config.toml
head_dim = 64
vocab_size = 8059
hidden_act = "gelu"
norm = "layernorm"
tie_word_embeddings = true
init_std_down = 0.0
learning_rate = 0.0038
weight_decay = 0.067
warmup_steps = 200
batch_tokens = 65536
doc_mask = false
MLP neurons of a small language model. Each row is named by its layer, matrix (down: output weights) and neuron, and shows model dimensions 80-207. Each number is 500 + 40 x the weight over its row's rms, rounded and kept within 0 to 999. Numbers have three digits each.
After each neuron's rows, "fires before" lists the tokens most often just after its 100 highest values on Wikipedia text that the model never trained on.

L2.down683:513416514439501542523482463414453517493543489495478514456484493442456589499481524481587499533452508478535511420509430484503513520459586513503496504537530456571493528496494472447457471447507544536540511580486534602506474492471411447482542512481429441415493577524543509482407521521494554586464485487543498509509586549498473533480484498542493547430536547482576505524556530503592439574556
fires before: " |", " is", " was", ":", " of", ","

L6.down74:520516552485520546476541505513485496467496545449480510476524494542449543532500514506488515501515383575471502509530488426437478526501507489494537525513500469520498563460491535488511550480581534474518490550545528446479542530511448473425378487469434570492531510544408488531498463529491486515398437604462497431464438449506523535562540501460502540543581480583456497570553524525531482528491
fires before: " "

L6.down1123:529570502512499516530585554515459427428520558506466524524582539495420529528489519457508517564541413525554482496489539496506527458513500536396477507481510539477484487521575500465481457458456514513533524529559516496534553450564476490478517485556487512528551578486371494502489462478555486496406471499569504441457488467496426538570496510517440558532553483455504442575478549411478411419504
fires before: " |", " place", " round", " district", " "

L2.down406:482456493534429568504417428503515480507529572561545513437473559491501519506436525495491508510456507482487501517557518492534526490525475412497465485509462528543497530536541406519435499484500524507488528482500536470475465583545559530484518492556514521506387542553544540561518478425522510499423505506468480471502541490470494489519398536511557466537528490447490424568493484423487508426603
fires before: "|"

L5.down213:480506518414454541464524490489450515573424592474546521534553480448487520514567543461467528523492436518502473475526536544452493539522541497544469453477489416555544474504458500498447486478503538476558518455514507472476500468523535494507518485514542521454500533475515464463480505438514518467425442502464555454488417532514579516511501526498498460510563509504493490502534467487490464471465
fires before: " |", "–", ".", ",", " August"

L6.down555:545500494511517556550475517503484493544488498442473486492483466471524490584491543529449453453533452501536581501540483449486469504461493498552483518541502475462563489501507431436529486490519499483499447568398519553494552518509567476461510541433476460530552472433562470449498538519491498468461539391504627434470526557398488568539498511555437513507544480465490526463466549428480465481504
fires before: "===", "==", "In", "-", "The", " the"

L2.down1116:525450499532510487526545490532446506514518458517473517532475491572505504501500488491585522444541492488474517489454562488458450472501385558470480503495535563435491541559532475428509512508434454441586529531501529517540502536492552413544505479493466509475534552477462487565504466494453547500486519413552421563451478497492466516493476559477508453545453457539551492480547475570517459458491
fires before: " ", ":", " |", "-"

L6.down482:512493546493444528526552526516457579466444500531530483614443507467470512448424492522446481523530537510537523578539505401485485460530603519532577511467492494448490496451524544456492518428535490550542514564454559573484493523451480562517411462432523494499453489502470535464484484524511450560471460465490540504481449500488529472539434563449549515466466501483501499425564421555454508518503
fires before: " ", "0", " Box", " +"

L2.down882:457562528410486519507521416492459484517551529550549503488458476495509571521452456576435476492499505458516545514514514482504502470454559498470509488557526472532497509503411464465545506470523420434539502514507451484492620491573544527410492481501549536467471527540483548554449518516569492502440476447509408425529463524433488519435503457456486535529546452580426462554517508521442506499474
fires before: " ", " to", "and", "as"

L6.down723:545507535490468495462529488447515596497451502489550523555540505503509537482521497403491542438492468512518482389553512476496541530496514508539466537506484457463494513430472495574485523468477500479490566468528541506510451533489496410547467539414534524540525498500461497431501510470511430439558513514497544438488498572485493459488518545497462573487548477491499498473551507515517461515498
fires before: " |", " |\n", "%", ")", " ("

L2.down582:538508512539484507471530488481568493546493501538583511564452443501472486475461471493571509550520516548526454539583507536464474497554519532444565526576509484535474504566517513477539542509468511545526465482451455511486537460496463533478483504508494428547527532515392551515531531556488495486513538491460490437468540428434462474483422550560561457545519460460541425520508419489504539541463
fires before: "-", "="

L6.down956:529519503441414529556510540454527513453543516485510445462468511581519534495448478565503505548500448496549545495474516486555497544430538532518484463482465479432530448537502448426419465523480528540511594520517509508456445467579489493497434498517513423530549551500486454433492545513446493461545466487537576482479491549520499531472509492508464490495553521485507405531442550462505465503527
fires before: " ", "|", " C", " Ta"

L5.down729:468502544567533476522473480526564431493466494434500453466499460495510435434512468497457511536480495497415503499430556446463484543510575524505469549513534509559515524462503431574469477495502557443488529531490525632428491566479543490573497455575512486506438413460501497430477547533479451501502461505487493526543422531545550474502502500506474458565447505553549497523495546549432494495475
fires before: "|", "|---|---|---|---"

L2.down758:452514474564539453458484520485469465445441478577508596544482510556497512550512467411587494465507397553495468509502508493458524496465484483490529506509590585501510508521455495534533540536414505458506512529478482454474524465511510483460493499501515483508554471457504497491471588435590498535519485488422480551471475489521471487478519494482562537505535489499545516525488554410537516530481
fires before: "|"

L5.down417:492451477537525546556540500438472449452527607527549508465507462526549512514478582556477513480523429484505448495546531445533459548453490415500547432478484555503541458505448502441511440466458411471486490562495567473470552556471499522472530577465489458530504484456542450523538510478564549509489503478505569458508565524471514524491517466537483467517576540483527511512467452469470466453480
fires before: "==", "===", "In", "The", "On"

L6.down746:487478547458437494506467479469534508498474456480516503542568525524436517506498501612482423530517537555524524530474488532554448532525512496510483425502453527545581525460511497448515522440499548465553536521486528532459492531545537483561461510502474429463503417505555472472462514532484467511435471495513501507530514579464532533479521474523524478439520477460480555560535432491499473447559
fires before: "5", "9", "4", "7", "8", "6"

L5.down771:489456608497507480499464532484519441542504545506525503430544490520538514556524499495496478516514591450495500481520526507461469529475516490474508491418488557538494532464486510506440516523485427525500524493490463501495455503430509502460582565455475531443515480562514486477446522464496543525496590520493533495497541448530495488567522544528525553514437469476455441446506536529512538471531
fires before: " |", "5", "1", "2"

L6.down190:513484513461633533566461546514544452453551522437487527491511498541487492520504469426438444509516490566453456516543569469579474596432513522427539482457442500463508547536515401431537453465512459469605531479492558537483500500475466533522537517528515457509546541504537432487500557470465479441536561402545533510507518512433492532567504461484467453543530469457481505555517520572469522520466
fires before: " ", " \"", " The", " Mad"

L5.down638:530443559506522511488473535525470543456499514528454467482507489520453475543498579509493449504522463507463568498509480453529497496501491500523494469496514448514504499464495415575487502506519418470427477583503527486470545424416473430437493465483499503405467514562484515530540509435474518581465530446474512499526575484489570531527546504454508455570415513446541513521548484462545491547403
fires before: " ", " |\n", " |", ".", "5"

L5.down604:432505547590472499504617499450479604447486455509396439537495496517549505453496517392521539468535449555527449563542535537546483492512482439527500428523436497494505485504506528520484517467466543500539510511488383468491491533478517473554469482499524490559522498531514499496518571452499503520562539539492511437496420512476497455469503458470494494461555518505436573530520502543500493501431
fires before: " |", "5", "1", "4", "9", "6"

L5.down170:530505566480471399456465443504467490546557575491526478490525463570497497495535476427474548448497445510507402495537564496493479449462472538518522462540507526552543549524462590525495493555447520443498588452563536566516483534487564473509588441462528533474515471483525466450486495507500503546534517564485465485503466511567542491454531516536501483548523469495384444476508484506431491465462
fires before: " |", "°N", " +", "°W", " "

L6.down827:507527478422492524480460486482512511500459487549488597492489530576460512476480504467492416470483452540560522450540536518496519531522543490554480476497527497571518587487441572469448552495549457467526477456502504534557473486486457513568495547514475523507462543480527494439443464457456532461520533473468575457584499415484444527518508548367501545486455523485517548502565492504543511463535
fires before: " |", " |\n", ")", "%", ".", " ("

L2.down199:443455437535543531472487447595454572518424523413509500512478510468504515510518470487537451512475464531477487513442467519547536544579451538445571470444556494519506503503491564537521478480491483523560433446476524555463497445491461443538556478513527511467611501494531470446502496466559523478479486504456487499530457458497540504483433550495464519599546494493496476516467543519445520527434
fires before: " (", " |\n", " |", " –", ")."

L2.down711:582589518465457529502467547528527533544496470552495508548491474552463479494511506474462453501499442563510526573480492474480561448546449540539468486531540576432536475512554444566548482403508458568508471512534439566509489412433497476463491484507542520447596434431491556448491494460498508502525497493495481415496501481494490522592510520466501464450508428457442541571516528533489572478465
fires before: " ", " the", "ing"

L6.down260:454601519458529462583468494571559529472514453477477512471476486525529521411523476509533521567501508498442524455487474473538477496542536473513456527501452417528523514471549446481498591540506440545418467433577502512517560484493470485434485524506456470571510511526550561536548492585530528471480533489531516415438515487483555526479529513527500468471492543514460530462497457470453529455450
fires before: " ", " the", " a", " his"

L6.down660:518438574523449466502509463507519551549481534501474472453407483627501538519458480533488480463494434534525492463416453516562459543495467509485498550563459471538501551515578516529490448445476495452549522509526493430555501593477529537527505516431456544530486449455469537475541469514495516448482467531461481546570494518522427447488534533513464547514473453484522497496433547489496531526501
fires before: " ", "a", " York"

L6.down1149:514529476450365557454542499505454459528523445516530473544490486570532539448533427474520551522479453456460452474493545573550591506483469538504484544447483486493480437533474511456503508558445516487505512535584479508520415488510479527471513553486471463506497496504449435534509510497439536461570513533525547569505454527531553476417468540511500411483513561496485520554433528466512520532475
fires before: "4", "5", "1", "6", "3", "7"

L6.down111:495522434472550514498485520496430507540481501553489532535508552464564554598481499492466524506537477495454486496516478462531454513455517505583508491459490585538493565495524457484512540507461526523536525528504532494549474481521552444468529468471496533534484513474535508477403460485510536593517446547483516458499567520491522438519513508493533533524464558486492487507515498467460520519474
fires before: " |", ")", "%", " |\n"

L5.down438:498482422477512483525414483516502521496463487468463525501495514573570504426480559454507496450491533539458474440517532531455452487542477503525567388517563503506501552493416508526453577492468481510545500472527516535521500492496471471470468525470542518561515449546558520517487549526464461536480457528508454476494414468468478495475447443535533470446541558463436543545444521524447470559487
fires before: "2", "7", "6", "3", "0"

L6.down22:470476534513480513524489539554493577364597452491497511530457494507518445501459515472515465525385513484508411500501506565536506567530464556494534524524501524535565539523583536478451487508482478436506527510519497525470520525446456544496459522406534459516576482512566482511484507491493537548515441552471564452483453447538489518545492511452475480400522452542412473529496516491562511579530
fires before: "7", "8", "9", "6", "5", "2"

L6.down1068:449516474576449506549591502459506495504495502576471413459469441524491508533439455417509507525534495562473554450583473466430510489486499501538504519457563558515465468577545499497553580439382539493486517613455532465445438501537504486460452480453504450512507508551518450482526506474556513536461518460479546470514510468463489481456522482505532491493507444468487468562511491534484545587550
fires before: " ", "|", " Swing", " AL"

L2.down75:533519525493448518523469440511438508540474553501508556479505465420527561470576606515410521493489476484548448491511502457524567558434542457499535475494520563497493426499541555464551485532454424520463535548531556473472549504453557543494530472460538511495568559455459483619531518476478494437475472520509590398496581478464529519554442554462437537522506472450494525490535517478459464485555
fires before: "==", "The", "===", "In", "On", "H"

L5.down705:447520517564509514532440461510536448493451561494466511484554449522503479432542515486449492528517502505566437488519464563492505388454571439512511475487562482448450497507415465573529486452479491494437511566448483473506533511479579538500547487500510562548493536451492473508501523519444422562439471470461545491512570502553500480598433551494548443558565537434531485580516500447532471493454
fires before: "|", "|---|---|---|---", "|---|---|---|---|---|---|\n", " |\n"

L6.down494:442483483498485454480450542506499566526500465484495440476488509552548499489473502442445537475528570534560468568563481498489438496529532475485479498537536506511456542521444514549506531546531562475418519465512522446551559463428475498451536444572458524424502532478534474554446491527486528497516508454473508481422524536494520425508529486475483507556428536472586493539457474480450469482527
fires before: " |", " ", "°W", " +"

L6.down922:507530513442524426458491481473541452513497509499474544486499503535603555456513523506484531526447587432466567492496445449502474512507525517444531490483498577529552513528556525473503491488506472456492441498560556514531505481481549534452576526479486462514497624555531535526511515457463468545513533500484574460451535515439500486450523486495472449479562503528477439517511457504520489485468
fires before: " |", ".", "|", "3", "6"

L2.down219:464525548493543512477533572484572450442502467566476487500470468500542494520485504576487455536526509498513516499509524482516504507500512497552537523480458551434542479478447534515403499459554492464540511503473544502516484419573515574460425488590493490455547493472511486603507570470536503513545548495544542500484509484463564563486507410467422526522454537434446445562500497439454516485536
fires before: " ", "."

L6.down864:453504445603477434512507572505511444540487482454533485566530516496488457466547459578504516538426492539554509548474459471511555456539498448471533579570534494471521515507440523518494504481518483554495547517454451541568480517536486450487559494524534535514535453568525542590461534599473521472486491495490548445464484464532477454475376532555492433491501579445505483413477470569440468504545
fires before: " |", ".", " |\n", " |\n\n", " ", " Goals"

L2.down305:509409454447497519541440513536594483512424505562527472460449524471488558465501459486514496546552474527488515496539554638484515517544493456542459518610576446431538547443576471420503473563534435486484493508489562553496513464513499500553523475512554531464439523518455467486530497459491503540496477505462466529474529501461487536529510498547469448503575477495512466535577467471508485519555
fires before: " |", " |\n"

L5.down669:465543489539457499414487630515468461530512513496589552463520474419511552512489510519527484510458474545484478581540548506494502547406535500543550529430508596504496464528531480517459437489403521518505519499567438540540545493562519521523462466478472572501454509586522524468438511522529500508452512456534481504562453471480486505486505549539508477474541460557465526478462426498508497471517
fires before: " |", " August", ","

L6.down181:437507513575502548468498415419536489473534489519517520474502469434509448454490603513521579515562465490484441455526455487611520488485499500417491494472484520524509558524452528563465500539504542499454456560574513402534517551522491465491538562443515526467442563508536552503475468472449579492483470500552535500558528422465490439492507507506474474510515511488462528504517473496470512492482
fires before: "-", "==", " |", "=", "R", "==="

L5.down767:487451448531538501513527521466507486466583558473470479456533539518436486433461477542495485463511489501595500408500474500536536469552438510533549508566454545482378438534419463463530530469454506448506505493569524545448497487446623487525446453443516489537485503541489515540567499509473542414496480512465391438479544505480528518571536484477451399506498489464455486486516546496507505500511
fires before: " |", " |\n", ":", ",", "+"

L5.down343:447505424509515496485462449475550402402526555530448429491501448499518486479482478487454523449550469440482448461542434551466508491485509524508526412537547495493519588545452538431498428537560537513540467409566493523517500534487540482501469462418528555499488510535450513477525515532530552512496592418530511452527551493486432521535481482572502490543529476543503521532482480516458461417520
fires before: "|", " |"

L2.down779:473536512504467527459523516540521468495484505517525547579465548566492510542480525396518466493528497510580532480526517551467507483471514505470457514410564448507578502549505496544530468520478494536461493528499528492442516488531506563495470516481471506503383479540503474439453484418490480440455482490512485540562497517514524516609571536504457475491534424530478548533413533501524522562427
fires before: " ", ",", "."

L2.down366:462508524519436477511449502438444489557521570546574551543502498499498559520485425455492516561436465530510584434555513504465475469515551487490478494461443479491480581524525457518501494418503531484438548512551560469525478549550462492500493462507434502549507515461533574547473497416498483390460548500531496480493471472539504589478454515525532489541443430506520483496575455541511438506540
fires before: "-", "|"

L2.down777:487484480544493482465517429568481476504488559528543524514544547430438516413482499492440469521604385514453553501426525536469524541503504400563477516527498540534549445536482512502546548570445481471503468580436493495502466508505506529441540535398491518475531452488497514427493488510476523563568518447507540528463418481441530477550532471511567536573504407519517524508533476476476494517497
fires before: ".", " |", " of", "%", ",", "9"

L6.down82:498482520528510519477452507481502476541532532544563534506569438406474597477601514487538496473426472498522472513524576503534510478454528465519479429530572514537504522510496503519470425467487493545554482590463459529472451590478478495515497505531441507506453541526427533498505602499475426517453498515484475571546483469429487596491458457481491529537479504481491550426526547508555529455419
fires before: " |", ".", " |\n", ",", "″N", "5"

L6.down927:535556493466573505514465480517482473468550513489448572545483549472518555477467507519434558421475477495506506545554437460522471511447476481653495491472488551462447509492483481568506448442479511519486497521539518569473536437510482500586459524508524408485565497501436447499509452516552527523511496511429435457442513458517506546543547530462529455478497533476498488446543540518437512539529
fires before: " ", " |", ")", "°N"

L6.down200:462452494470539547540456498537522446455497485478495552491494487495485488506454536518488447536503550539422442533495548520450429437510517500462507534518499523542493530551497539563513423470483510453492498500533521405534570462501542540426555371512550541448506522501479464549559466514486481552449487437466502496537511542472478484525528571347493456510490456467507530455506457508534513510520
fires before: " |", " ", " FW"

L6.down1031:576487536511490496472571533523462516464527527513577468512445544515544502518525485508433468569520553548449499527470518487478494510500441459454520441482505509577499538545440495566534498525589508447542522490475434465619592401439533542425457503546546516454449463523572572522511481474515506539470528507439479503443473466603532508480502508518538480497496523432423453527483483493463551533458
fires before: " ", " |"

L6.down1135:540392515485518505526455449518501470465497498401527503452559500473476464517518503510510545513538472541490524477516532537548540446452495530502414494504443481427464484463477464407486489536522506485397554521517532584522459497501518524498485494580506511511492525516496512599478521548467520456526604483465511457405531525518548509555523582500555505439456499506475536462492527535527526516543
fires before: ",", ".", ":", " |", " (", ".\n\n"

L6.down675:525490518468514523476499526535518465524469478486530489495496449447512494526492532467521481522580540533557448455491500507447483481516520533515488584532507494444511500543485515436556500508434480488516432486505590468519444507445583572430448508452461514503507481508477506465576486531466548492505505498493523569536456501492530505492512583507536431532601489522499522447467488642523527495453
fires before: " ", ","

L2.down103:501514578514493526567506475478504578504517505390534485480537482499493494426450465464490524487489438498512511461469498496497492569567553513434473461517503612501490505487534480511482546502516547582540506537549462538526488514514518516463522446503556500540487433503528489474469508532451523518488448452535447469468480487461515430556458513450487508534540504474433457495553404430463440494492
fires before: " |", ".", "6", "%"

L5.down938:405497490507455510563502521541495482560499457458580508527382393519493517480541542564490508509458535501574516472491512499523577470516504471518597477504419493472487477447487459444440466558494557601506468514539504488517483493452522566489516474548484476506499508527481578497448501541491469548437546435531503507502528528494448423479567517519428558468545467542460547460518528505488482445504
fires before: " ", "1"

L6.down300:464440563532505561481439467516494488416514479529445526465500507465478548562504495516526498529518556516520497557515448547528508490550465437500467475496464554541502502554515573483486464464546526481477536535507483473442482486423550553580473479533502529504488502520541399489425504528437552585542526489502524405470474521494506544542509502445509562536449529496469482552497583490504547469584
fires before: " |", "0", " |\n", " "

L2.down1016:513518546531546455483548454593525469499441496498422532394510476475444539503365463530460414489572390535485493542558516461547528510489534504436538527490474565540506488471492544502469501522451497469514503485512535501510443525547531532528515480530512491529485553499453538497424497444561533452502516576511547495524457448557523519515541473579486515524560413482508488476468463479455489489476
fires before: " ", ",", " the", " was"

L2.down1083:533531495457449430550443431463486470567530520496538472487528539480485463499560577467533611507566432587496515545491553498478561472517493504514477445508552528464498473471494517497512446492543487498597446438495456469487514514538566524517502546499508491598452586565457424518527433500547500462466474478520530513513488513537441503447457514563536580486552518434471500471450425471529537506539
fires before: "-", "=", "Population"

L6.down1127:532540554470525475451544463479427432491508528500479503565536527444602516563529532548525543450523418516491502503498504532533497553522405452461517497541529562451508491444476451498564469511484505536428579534423468427468499553484504435501532502460451440484477504453503498486499475520490497462471451463488456495592531491539438490566556492513515465508526473437468498487563523475562500492485
fires before: " |", " |\n", " |\n\n", ";"

L5.down642:535546553546484516530448501538515490545461545516574452477513467478493570569490448533494475565465462408488498486446464433433515595499555448493397537497597524537523492494552522502443478494444491514466529486492484501508458502480550396493532468469525526527571564491478519553504472465551544518559515487465459455444457465523605546514478564535552467408539503447526452446503454537520451463517
fires before: " |", ",", "–", " /", "."

L5.down230:477532529550469477536485527452501470466529547473467542552393574460394528504556533468510560521490502565457548446461455408539493547447473457432507512468527470492503549404514474524488464488448438504473410474571512449576573473461513432437487530544479472536472513532544432517530535487527487582569525511468461526490531449455423489495471481357435475545535485502558450524491555516523459426507
fires before: "-", "|", "==="

L2.down1145:568521444493500485503531474467504578406501527477530549493459441424522525517453502489523515616471442469433510541523457491506508482560479460500448450463533554597467615516504478535448482496534539555439583448530452499527556592472481497553475531504534459526521471453486483546495435462496470453524480506510534523468535539494533533545505456514499491526448520483513485487511459506559464449560
fires before: "-", " in", " "

L5.down344:547577497498536519501464419520553555536439513546453515542511478556479538555420477499495518479574478485478456554549550489513532519530417503441553554544478475519538471423572461492510462545493460468496493511503486520523589456527497483449483497429571496484465424500445552540451483475458467527487529522566485556483512583487601479567363442483418499467524478475476512489541526459526489485598
fires before: " ", "urb"

L2.down792:455511476593521483509517460504545537488483483425514481387460494515532506519491474445458492485475602442524549529480442503516474560565520496460497472508530485494560490466450504476528505456502490535534532537522497501434478515539534499502481621553440449470494545461498473553487562471582524489461459493502483468419511433463506499500577504418534497522566581491461537529519504428575481475507
fires before: " |", "\n", " |\n", " M"

L2.down158:474478504444513430545549556521512559413439497464481536420482500507474502476512414455454524534551451491543515470501486532464510433511453534535464447548558491493518544509488468488537491456496460498485562486484557495487570529547549585452523500513506482461514443471469549468532513520456455478491565452484559453531494562493500483491593470497536506557532532574501514512519518460502484478556
fires before: "0", "6", "4", "5", "3"

L2.down903:572525540547461506479430424476455495454496530535505442511506509523459523538425500524534546574431432464559474473484520456538507511419452400540544517556537519523498444517526489493558447500459502467441489502522530541565529561430573484509516481534562497512504484431513488483551514425535474473455492530423512520553554480512395500491479485480528504560532561439490467476502540455555558498424
fires before: "|", "-"

L6.down809:531490459544579479528448446460480506500592502529511495525494419465446464542508562482524459545545468567526480465513492492523502529488462508480430533565522567414502499482452519554486482478452504463434509477440512544533518475453495487519489497528545549504539486478518504469563477523509515542565504457569521521475474422494444491627505547503483533463453544519511449574533440515481516580482
fires before: " ", " Total", "7", " |", "0"

L6.down1129:495524493457485510540542561521449534491515538532525518430445484508496531484503552527469504529467593491533452554562508505535467485507551543552492514555441501551514461493469479528493504494501504505500414531506483435562532576490565459509519546567491481472503437565483480506484529496457538530542547542513480500549499548442525437537487445509482427494413453461525497472449438546483522408552
fires before: " |", ".", " |\n", " ", "|", " ("

L6.down572:511486472522534437485499496430514449502554600481469513507522444508528446504518515502530443533522519498463549503499470521468461516480546502462478498559570594487566426486484486502541492436487518470421440481400473512510495456469573496541557534435504578569498581474487444493495474490491594506452448417581468479583492512496429449570441539476531520459442550493451506514519480529499478509457
fires before: " |", "%", " |\n", "6", ")"

L2.down401:556469503518543549473464479523439545428522483567561574581580480501485473524503540481469550520431502547441525526492492486551509460532424435495502508446546498456442454608467548478480538430445482532578402518459497501527449482484468444473549561493472555484492439491538511511495426432483472466526481506495536492544484525511496463557460463468475496510495503538496544534471507542471499474496
fires before: "-", " •"

L5.down1069:510474509447495510512528540473409472501565498391484453453434508504529469464523528481479512546605486575521516539562543487480483499490509498451553525577513528413496528506572519475444510509520456493577505479526497507427548508439530472506423477421547542453557456500454527506494470537447524495528548455561471548550505504437471524506475466478575566530454475484469582435463520469502488484496
fires before: "|", " \"", " ", "amp", ":", " M"

L2.down866:523476484425501495501461516505524477514471520569532418475523407549528513500372479456518443510543537495520534439567493480462470497536412502554503455495522487436497535522512469519490521505566529448548545486534518462453533462512466543517553538504523502498609487528450459467470510532517526514515527530472538502544503523419520509430538479534521425482458533511512598538474489493457478521583
fires before: "8", "6", "3", "4", "5", "7"

L2.down76:518472535501461511535530561525488544473614474485441541470527548501444481489540482484486501430462518586532519506523424476515437536575450402537550544502533507528497474541437446435451571475469486522511523555459487490467487499461390480540505576451491467616494588529443491447552533480477465504460524454466545459453496485524514525497509527534589535525482535495471558491519500526459525510489
fires before: "-", ".", " "

L5.down1114:507510513574449441494531563469484483539499551524437482509480543499479494564504483540508534410551494490478493424517439530507471535473482511496561523474533530460522584522505512511477466446480451568452535477505436464502459538555510454481549474466481532516456572486582435509518493470444493487536593529532474518474432544485506471440498496520568498440531547554453514460528510568474504467484
fires before: "-"

L5.down253:510468518480448531520537534576533515537455467522536505541534480452479554480412500506500554531513447508463523543469515506502438482456593509552477536554400483487492495545498552547503452547504516396559470480485450510478444484627477532512504484446488501484494518512577506502533515473551525433485486475484459480475536475497561526427500500575463488494524474435451592478488517531492468530392
fires before: " |", ","

L5.down331:515461528556488494480473540495499574579483543481472571473437472492530558524542575451550501545523503512442498476532510515513509497467557499523505516513465484507406418519511488472517532532524523457508465568481515513495428463509507473477496432467532496470493484461467449546490539443479494427516515515462567504459516492543417491575557512485464490516501522472548489537571509454436546470503
fires before: " ", " —", ".", " ."

L5.down218:507524534532513446523414509474455528510482552391445473530556495511507468496535456524471497536552488470537407514554492471575489478443571461434519507464515458480574518494486463503486511480503499449502474498512556469442535407504503469473472503454473555419538571539568530510455441446536524498546465562478541396619538479517517537499459500456492433520508556505473487545514503507434507481461
fires before: " |", " ", ")", " |\n"

L5.down186:490455500511548506533493528511551391566435560477455475535498435428434454459475498484603495450502503458457535518623478459472508476449497495561468518396455494517457473516453459522519492569600485468476529481499552496497459510468571452487553490491502498490481507548459507558501475529490536523528505471490552459513493528495509545540529552502479504473448543468485458503453509521473527487502
fires before: " |", " –", ".,"

L5.down446:512418420570445419532500524504552478484489500473578424444505468498489432494524480514449527502523441446415490492581508550505532463480547479545491521529467549557444434530464423493527561474551463513506470507550436490560426527487557551460571531570492472495500534537430496512500468532474534486508483471488466529533482474487505486534506546490447514518504446473555491547515496492487457476531
fires before: " |\n", " |", "|", "-"

L2.down603:503524435461446541464416507489513493509482523481510436444549404517433558494409508467536412513533535509511485555523475541504534469441475501493532510519430477575510465515444508493468546459548501504467479480480579492530485572539541454437530467492541438536534507519456541510492501554519470502517504487511426503474479507443524442578460535515570512469555495486531474536495484546464457523533
fires before: "|", " ", " |", "ell", "ers"

L6.down816:462380414484510514471471499505522503446474459440532513524540478474521514470476524434528491470410519484485564512535509496531484473504476498439496481515546565539427505485517476463509494415528477515560549532514463539480529392571528521549506500509448620491442498467473443490493514424511562500487476457489526531474475542453385535618526506510463576552521446474476524524578542530501474425536
fires before: " |", "–", ".", ";"